Part of a small language model's weights: width 160, MLP 960 GeGLU.
MLP neurons of a small language model. Each row is named by its layer, matrix (gate and up: input weights) and neuron, and shows model dimensions 16-143. Each number is 128 + 24 x the weight over its row's rms, rounded and kept within 0 to 255. A neuron's up and down rows have the sign that makes its largest values positive.
Before each neuron's rows, "fires in" lists the words (lower case) most often at its 100 highest values on Wikipedia text that the model never trained on.

fires in: "to", "it"
L3.gate241 [112 129  93 100  88 153 135 126 125 141 136 131 158 129 128 138 127 134 134 143 156 149 137 116 116 116 134 136 137 115 137 117 186 109 135 129 173 151 108 152 150 130 154 122 154 189  92  97 109 132 112 164 131 135 131 161 111 124 126 161 172 130 170 108 163 122 152 122 101 143 132 106 135 150 126 136 101  82 129 106 108 167 134 149 127  79 119 145 138 115 113  95 125  85  89 108 145  91 183 134 124 155 112 164 102 134 112 171 121 193 113 158 145 116 127 156 142  90 131  94 100 104 134 132  96 159  83 140]
L3.up241 [115 138  94 138 146 133 167 141 146 145  83 115 116 107 125 141 146 138 137 138 128 126 153 133  88 137 111 130 150 158 136 121 122  91 147 107  98 104 162 124 148 160 125  95 129 117 146 156  69 175 118 120 126  54 129 170  96  90 151 123 116 198 158 153 135 145  86 119 159 108 137 105 159 123 127 156 117 157 101  75 134 147 127 152 112 131 144 167 127 127 122 127 103 122 112 168  90 145 139 128 104 109  76 139 126 131 120 130 107 147 110 122 130 133  90 117 141 131 142 133 110 121 112 152 126 123 186 155]

fires in: "his", "her", "s", "kendall", "their", "close"
L11.gate187 [103 114 159 118 126 108 157 122 102 118 123  57 111 146 172 142  99  80 127  35 119 124 106 111 115 113 112 114 110 142 119 162 110 150 116  95 134 144 138 153 136 154 107 131 110 102 167 110 119 114 142 168 128 145 123 168 156 118 143 129 152 140  81  87 128 129 130 155 157 128 134 109 100 132 152  77 144 166  81 150 135 120 101 110 129 113 129 125 112 107  80 117 133  91 145 132 176 130 127 157 115 111 149 136 138 108 114 116 112 159 104 165 153 126 157  97 119 148 118  77 130 109 108 105 167 110 116  96]
L11.up187 [173 126 110 161 119  87 125 139 118  96 136 120  97 140 121 175 127 139 110 102 101 142 149 126 120 101 121 119  77 155  96 124 148 144 156 126 169 133 164 152 127 112  98 120  80 157  93 124 112 123 129 131 150 129 118 143  83 151 135 146 173 131 150 112 132 177 140 122  95 111  69 132 103 114 149 115 142  60 126 107 145 135 145 132 130 138 148  93 134 153 118 130 155 128 148 144 101 100 167  95 155 142 141 128  84 128 101 125 178 124 100 115 106 144 150 115 123 153 133  95 163 112 139 166 113 124 154  95]

fires in: "to", "by", "and"
L11.gate881 [112 115 124 152  89 144 127  87 177  99 128 144  96 109 128 143 102 155 114 127 154 125  88  85 140 124 102 116 142  75 119 133 118 120 140 101 122 124 112 119 128 136 143 136 118 100 111 157 137 140  57 102  85 123 134 116  73 131 109 140 158 146 127 122 111 120 161 111 137 152 127 151 128 117  89 139 147 105 106 168  99 137 123 141 160 108 119  96 149 102 113 112  86 103  95 103  72 147 136 133 160 104 136 141 112 109 144 119 143 150 168 106 134  89 122 134 120 109  92 108 126 133  84 111 169 136 105 154]
L11.up881 [148 106 139  73 153 130 157 140 121 119 146 134 145 116 121 134  98 119 118 117 119 116  74 160  79 116 113  80 135 147 122 130 121 115 137 133 149 151 114 116 156 151 128 114 137 120 158 138 102 113 128 109  82 106 121 124  78 101 152 121  99 119 165 139 151 138 155  86 113 165  99 173 102 103 114 116 118 123 132 167 122 169 124 129 153 120 122 149 116 132  95 132 121 187 112 141 142 132  98  94  89 128 137  93 101 106 115 125  98 110 105 106 153  91 107 113 141 125 149 143 100 165 135 132 128 142 122  86]

fires in: "have", "has", "may", "would", "can", "to"
L11.gate21 [ 96 145  94 163 138 125  86 144 139 120 167 155 119 156 126 158 153 156 105 146 163 149 112 150 147 152 167 156 114 125 132 103 130 143 180 132 132 124 101 108 101 128 120 153 141 122 132 110 139 165 175 117 131 122 106 141 167 132 135  87 129 109 148 118 142 108 119 167 131  92 118 118 110 104 184  90  97 116 123 107 128 139 185 163 179 119 147 108 133 125 154 154 149 133 117 158 178 165 120 138 115 142 125 179 141 111 157 145 121 118  94  92 106 119 113 138 109 125 177 124 144 170 150 170 133 103 129 124]
L11.up21 [129 111 100 128 117 105 125 130 120 118 105 145 152 185 178 122 139 118 134 126 139 110 118 122 134 125 117 151 152 140 150 133 118 169 142 135 142 104 169 123  93 121 143 105  96 191 158 148 156 117 166 138 114 149 124  81 114 117  92 165 124 139 168 143 131 114 154 116 110 114 154 104 118 109 137 133 137 180 134  93 124 163 117 159 119 176 128 139 179 123 169  90 131 130 118 133 127 164 159 146 170 112 152 121 143  84 186 131 135 133 125 141 113 110 125 117 156 127 107 126 144 147 145 163 131 140 113 115]

fires in: "to", "close"
L12.gate310 [106 122  75 143 105 106 155 120 141 135 145 116 114 181 132 180 125 146 131 161 163 149  79 135 137 136 132 104 125 105  80 159 126 127 162 136 146 137 122 108 134 149 145 135 141 132  85 106 126 148 104 155 105 136 151 165 150 131 153 130 171 126 121 122  60 111 188 141 185 127 123 173 114 121 170 173 162 155 111 114  86 174 147 157 118 100 125 119 139 100 141 149 104 102 140 110 131 163 127 127 136  99 129 126 141 116 124 123 117 146 121 160 121 116 146 109 139 164 126 133 145 128 124 119 109 120 113 117]
L12.up310 [122 153 115 166 126 132 129 124 131  70 131 154 114 114 113 135 176 122  88 118 128 100 138 158 103 158 107 131 101 169  99  91 120 128 106 113 166 144 128 130 137 144 140 113 135 165 143 162  74 152 119 126 159 162 106 130 119 145 122 139 119 159 115 109 133 166 127  92 138 171  66 152 128 125 107 172 123 134 116 142 133 107 100 153 125 104 119 141 132 151 133 165 142 107 125 147 127 139 172 160 147  91  89  91 107 101 127 146 119 119 108 112 103 112  70 134 130 136 100 152  94 118 125 140 140 157 139 124]

fires in: "can", "could", "may", "must", "mayor", "will"
L2.gate542 [ 93 160 125 157 135 122  91 118 164 127 124 149 140 107 127 158 125 171 156 151 140 161  96 141 109 162 101 155 129 136 160 201 150 126  95 123 113 154 142 124 137 138 123 124 110 145 113 100 104 167 146 130 176 164  99 118 169 125 149 121  86 151 114 145 123  84 136 137 140 122 119  60 124 123 100  84 109 140  95 101 121 104 107 143 157 137  96 139 132 147 119 122 135 125 179 159 140 120 109 113 112 138 164 129 126  93 106 166 147 119 100 130 118 147 100 149  87 105 159 148 166 138  98 168 145 179 106 118]
L2.up542 [113 147 120 144  95 145 119 153 100 124 187 118 137 156 141 157 121 112 149 129 105 112 143 118 152 135 152 191 115 112 103  94 102 164 178 137 105  86 146 140 118 152  86 128 142  85 116 171 114 101 144 156 156 137 113 112 123 142 106 135 116 114  96 177 125 113 131 118  98 104 170 106 114 118 135 140 132 157 119  99 141 145 129 124 133 127 141 104 125 136 138 167 139 115 164 152 154 126 135 125 140 119 131 118 116 151 155 114 143  84 158 125 131  86 136 101 154 120 133 122 109 114  85 153 117 101  93 121]

fires in: "to", "after", "that", "following", "which"
L11.gate188 [132 153 106 106 145 133 119 143 169 102 124 144 117 177 118 156 148 109 190 165 138 123 100 178 156 114 118 148 111 117 110 174 151 143 119 123 150 161 137 148 150 133 174 128 147 114 154 106 161 117 143 126  84 178 159 120  95 137 149 147 148 210  97 109 109 115 135 183 100 147 162 144 150 122 114 149 133 138 134  95 144 125 141 105 146 108 124 126 136 141 136 126 117 111 138 140 128 127 194 117 126 140 116 124 153 143 138 152 167  92 122 147 132 106 141  86 149 150 129 142 128 140 153 111 177 144 111 123]
L11.up188 [156 101 164 129 149  87 137 171 127 144 164 124 139 146  83 136 121 139 142 139 125 121 119 171  96 154 129 147 159 159 122 150 141 112 129 136 147 135 120 122 149 221 147 110 174 126 100 150 136 149 131 139 128 146 135 173  91 132 146 121 108 141 138 156 175 128 151  80 128 149  99 118 131 130 163 128 172 130 111 185 116 159 110 122 163 148 142 207 146 119 124 157 108 141 129 131 121 105 122 131 141 128 184 136  98 122  95 123 131 155 101 123 135 136 148 114 109 136 115 143  93 135 121 146 135 173 124 130]

fires in: "early", "even", "to", "later", "also", "then"
L5.gate83 [ 98 146 120  62 136 152  96 126 147 153 139 128 122 128 113 149 135 171 129 129 114 127 110 125 172 141  67 135 128 120 114 118 154 140 128 148 112 119  91  97 102 147 140  90 117 129 116 171 101 115 167 175 174 149 159 122 148 141 145 112 159 138  88 141 108 128 157 124 129 138 101 135 144 130 137  94 106 149 131 144 105 166 129 176 145  99 121  70 130  79 105 113 119  99  87 112 139 149 130 101 158 139 133 146  90 180 133 129 110 100 140 125 128 102 129 127 156 110 143 112 154 142 145 150 108 132 147 115]
L5.up83 [164 137 148 186 143 121 118 151 187 106 108 116 128 117 124 112 124 165 161 125 162 169 157 136  99 103 119 148 108 122 144 133 130 134 140 115 153 136  91 152  93  96 149  98 165 134 153 124  82 111 164 136 144 120 112  93 112 167 153 117 138  87 148 108 119 146 148 116 136 118 125 133 148 142 123 170 156 115 152 115 115 161 199 102  63 119 118 149 142 127 129  94 127 131 113 125 136 123  97 108 139 178 129  86  88 134 115  98  64 134  53  99 135 149 142 125 116 125 139 150  77 114 126 135 119 139 142 105]

fires in: "there", "problems", "under", "ibadan"
L3.gate80 [112 130 131 116  61 137 139 144 151 151 105 109 124 118 157 168  93 183 125  86 157 124 189 155 100 117 108 131 108 156 128 157  98 139 126 138 144 122 129 169  98 157 143 127 142 116 172 137 141 115 119 117 103 106 128 107 139  96 134 152 164 149 126 123 168 172 108 137  83 102 127 131 127 141 120 121 128 149 115 126 150 133 131 142  92 137  78 124 137 125 136 104 130 148  99 104 126 152 114 157 122 120 103 130 188 149 135 120 108 117 136 108 135 119 168 136  97 142 133 190 127 148 150 167  95 172 145 149]
L3.up80 [138 125  78  99 154 132  98 112 116 111 180 151 113 140 153 156 115 125 141 155  98 111 130 118  99 166 130 133 108 152 117 113 155 127 107 145 133 119 137 139 117 127 148 118 177 127  94 162 135 125 110 107 173 109 136 156 147 165 108 129 142  93  97 120 172 150  89 129 119 114 140 102 123 164 122 134 107 138 117 100 141  59 127  94 161 130 108 129 122 145 123 124  74 102 159 118 124 141 146 151 102 135 116 100  95 140 150 154 137 149 104 122 105  91 129  77  88 151 117  92 147 108 118 136 116 101 131 106]

fires in: "in"
L12.gate358 [104 155 129 121 108 151 138 172 111 140 153 127 142 138 143 156 146 125 114 117 139 133 127 111 150 104 132 157 130  89 179 120 107 137  95 135 123 129 109  86  98 129 124 105  89 122 158 110 100 119 116 153 112 133 171 113  78 104 142 105 201  87 157 139 140 120 146  94 124 188 103 125 106  90  96 139 101 162 137 127 126 114 126 128 140 126 148 159 143 100  81 125 137  95 100 129 101 132 152 140 180 158 138 108  90 140 125 128 139  85 126 119 134 130 123 112 132 135 101  99 146 180 135 146 150 156 119 137]
L12.up358 [117 158 128 137 106  93 124 114 125 117 116 119 108 113 118 107 151 126 134 122 105  91 134 132 115 133  97 157 136  88 150 152 164 106 111 103 139 115 115 123 131 131 148 123 112 104  98 143 136 132 126 154 140 104 114  99 106 147 156 107 158 129 146 107  98 102 141 101 134 128 130 106 160 135 151 115 140 164 211 133  95  95  88  70 144 154 123  90  99 113 130 156 122 171 123 153 105 132 136 118 105 174 153 114  97 158 142 136 149 111 137 104 158 123 129 137 178 138 158 143 131 109 139 179 103  68 121 147]

fires in: "in"
L3.gate846 [123 159 147 121 108 118 124 143 119 174 112 128 167 165 129  92 135 126 141 121 147 125  98 120 124 100 137  90 138 120 123 150  85 123 129  95  96 175 119 165 102 120 128  87 111 108 125 115 154 126  65 152 141 137  93 128 122 156 150  92 150 106 138 154 163 104 126 123 105 175 131 112 104 117  97 177 108 123 110 150 116 140 126 147 119 138 123  95 109 133 147 147 143 113 132 123 105 128 122 104 160  96 145  97  97  87 115 134 106 159 139 140 139 133  76 145  78 150 132 117 118 167 147 128 154 150 127 132]
L3.up846 [130 169 124 120 114 125 114 100 111 153 114 163  93 121 117 104  97 162 184 146 123 144 132 120  91 174 138 167 104  82 113 124 173 114 137 120 113 126  89 151 129 151 142 166 136 127 134 170 177 142 107 179 120 111 140 163 123 119  86 107 125 135  98 165 142 112 139 101 131 123 115 128 123 101 140 110 124 134 169 126 159 107 128 160 101 153 131 118 131 130 106 140 123 122  94 140 164 104 159 124  98 140 113 171 150 110 118 117 141 140 112 120  97 152 140 122 160 174  78 142 117 126 132  88  80  95 113 132]

fires in: "to", "in"
L5.gate814 [ 61 138 106 112  80 130 155  90 124 149 115 105 104 167 106 137  84  77 116 126 111 173 105 140  94 115 105 121 118 117 108 135 122 157 114 106 179 173 142  93  75 156 147  87 118 135 144 128 125 115 114 134 113 111 146 135 104 139 146 105 134 133 161  77 113  85 134 123 121 133  98 139 136 141 117 136 153 113 148 118 134 110 137 114 116 143 125 122 178 131 131 150 164 141 144  86 143 144 125 139 167 122 149  97 135 165 101  96  93 121 147 163 118 134 108 107 151  98 118  81 124 164 147 130 120 144  99 127]
L5.up814 [116 170 106 132 145  94 112 146 146 126 118 118 149 185 161 127 159 130 142 149  89 131 115 149 153 113 151 131 175 143 113  97 126 140 120 121 158 144  95 108 110 104 153 126 128 117 154 119 151 155 146 138 121 149 132 152 116 133 119 123 139 163 120 139 110 107 104 145 107 154 152 142 133 120 158 163  98 128 158 116 122  97 143 132 122 103 132  89 156 170 154 139 138 155 123 134  93  82 152 112 154 141 114  91 118 174 112 105 125 138 155 123 132 141 132 123 152 115 120 130 156 123 132 133 119 135 108 157]